Part of a small language model's weights.
Architecture: learned positions, tied embeddings.
MLP neurons of a small language model. Each row is named by its layer, matrix (up: input weights) and neuron, and shows model dimensions 64-159. Each number is 500 + 40 x the weight over its row's rms, rounded and kept within 0 to 999. Numbers have three digits each.
After each neuron's rows, "fires on" lists the tokens most often at its 100 highest values on Wikipedia text that the model never trained on; "fires after" lists the tokens most often just before its 100 highest values on Wikipedia text that the model never trained on.

L6.up716:514548489497444488433509467524527511460573508491498454467525533472503490488507483443477509546505570550467540482531511520461492490523474431574429518525432508585445565533463568393436453516526418531405427499435520467510521481501455535578480500489483534495460542536434526448468483419515465482
fires on: " of", "i", "-", " local"
fires after: " one", " A", " One", " some", " a"

L8.up259:432441554473526408453540521538511574451472417499505468523473488476453562542545574467492577559521581493506514441516423509445492447492510497503512437517498548497502562573540497470481538523495500525448536559495494501445492448466463508506537513516462580540416503458484510499491489499523521481
fires on: "r", "at", "t", "ost", "oy", "ur"
fires after: " T", "O", " H", " O", " t"

L4.up25:473459520439451505514473497473540500577438432506469522514577500513568491510508431507513431465488457492503506512558487514461480523529555497540474489482591510497485483530510523444511520558449482495491418473508536473510479562474482486458446567518455515507466524429462499539547438456476466471
fires on: "N", "F", "O", "A", "T", "nd"
fires after: " G", "I", "B", " W", "W", "C"

L6.up73:457473511523469417539549417501494465492539524520516522470514482556466561555446461462524472462465516446480563541460563430506513497437470514532506481530537565501531531583483538455486525476544458533435541444548551434526518486464475480550555536498519468491477494494536400456494478511495482521
fires on: "t", "m", ".", "tt", " high", "ay"
fires after: " T", " At", " St", " O", " t", " En"

L8.up756:469410499559468542490523495501500502522469563489497503518511522456464500492512532551528510452444498527484471492507526545497479537546516528534474502507543532507614528520520459493594450482458484430446483479505449530499542472531505491423577453549521592505477501527536487445474513459501507523
fires on: "20", "and", "st", "ver", "ra"
fires after: " ", " con", " Con", " Mc"

L9.up666:461446552498542483483425428465542535500432531555512477470469512509487505449500500491534504510436470523517422482529521483511493515475445462576462520523503575550597497520513431477454544536446529594445502482529457550440460499498529515525551488541535454498523496534475479442441501480486448502
fires on: "ur", "ent", "umb", "und", "it"
fires after: " h", " s", " C", "inc", "-c", " inc"

L9.up467:538500565433536467483468506472473430539455505456568473561532497482566496499526495467557549469453537417541473453509565474438487514535487506446509475454530483497472444628528542511431526459516455495432569518530477427557472526528492530475422439531563453486473508440475495495443495442500527502
fires on: "20", "S", "19", "B", "E", "18"
fires after: "–", " C", " A", "C"

L6.up188:570514513513552489485482474524569501478500568492514512498468507518441586527450574471526553607495513490484508438589585522463490527518443522461553502534496529514473554552512489494585467554472525506542549501480490519549482468491441477403467489471521563453499531487488475546484509500498542548
fires on: "p", "le", "a", "l", "ount"
fires after: " A", " Sant", " a", " tem", " U", "A"

L6.up139:451490557509484491535430505483464432519566519486503473467535413558459485511470539451467508530465556458378536462545560476549490500536574510470516488564573462468584504489550558507494533510462486523451495419506527461534530509457506500477545470469509528426492556552474528509490517432468500451
fires on: "20", "-", "ble", "1", "igh", " \""
fires after: " ", " pro", " for", " in", " ne", " of"

L4.up214:442542479475516479473502516490532584560496458492468545501522473452513491452456482530499430418552487512528462576490498524545491485458516528555492470546495498525456528535604474489496480422510487573536525565500486492497568478519534523510504453451483452520500505600528540563519471511489433474
fires on: ")", " c", "9", "6", "4"
fires after: ".", "9", "6", "5", "ur", "4"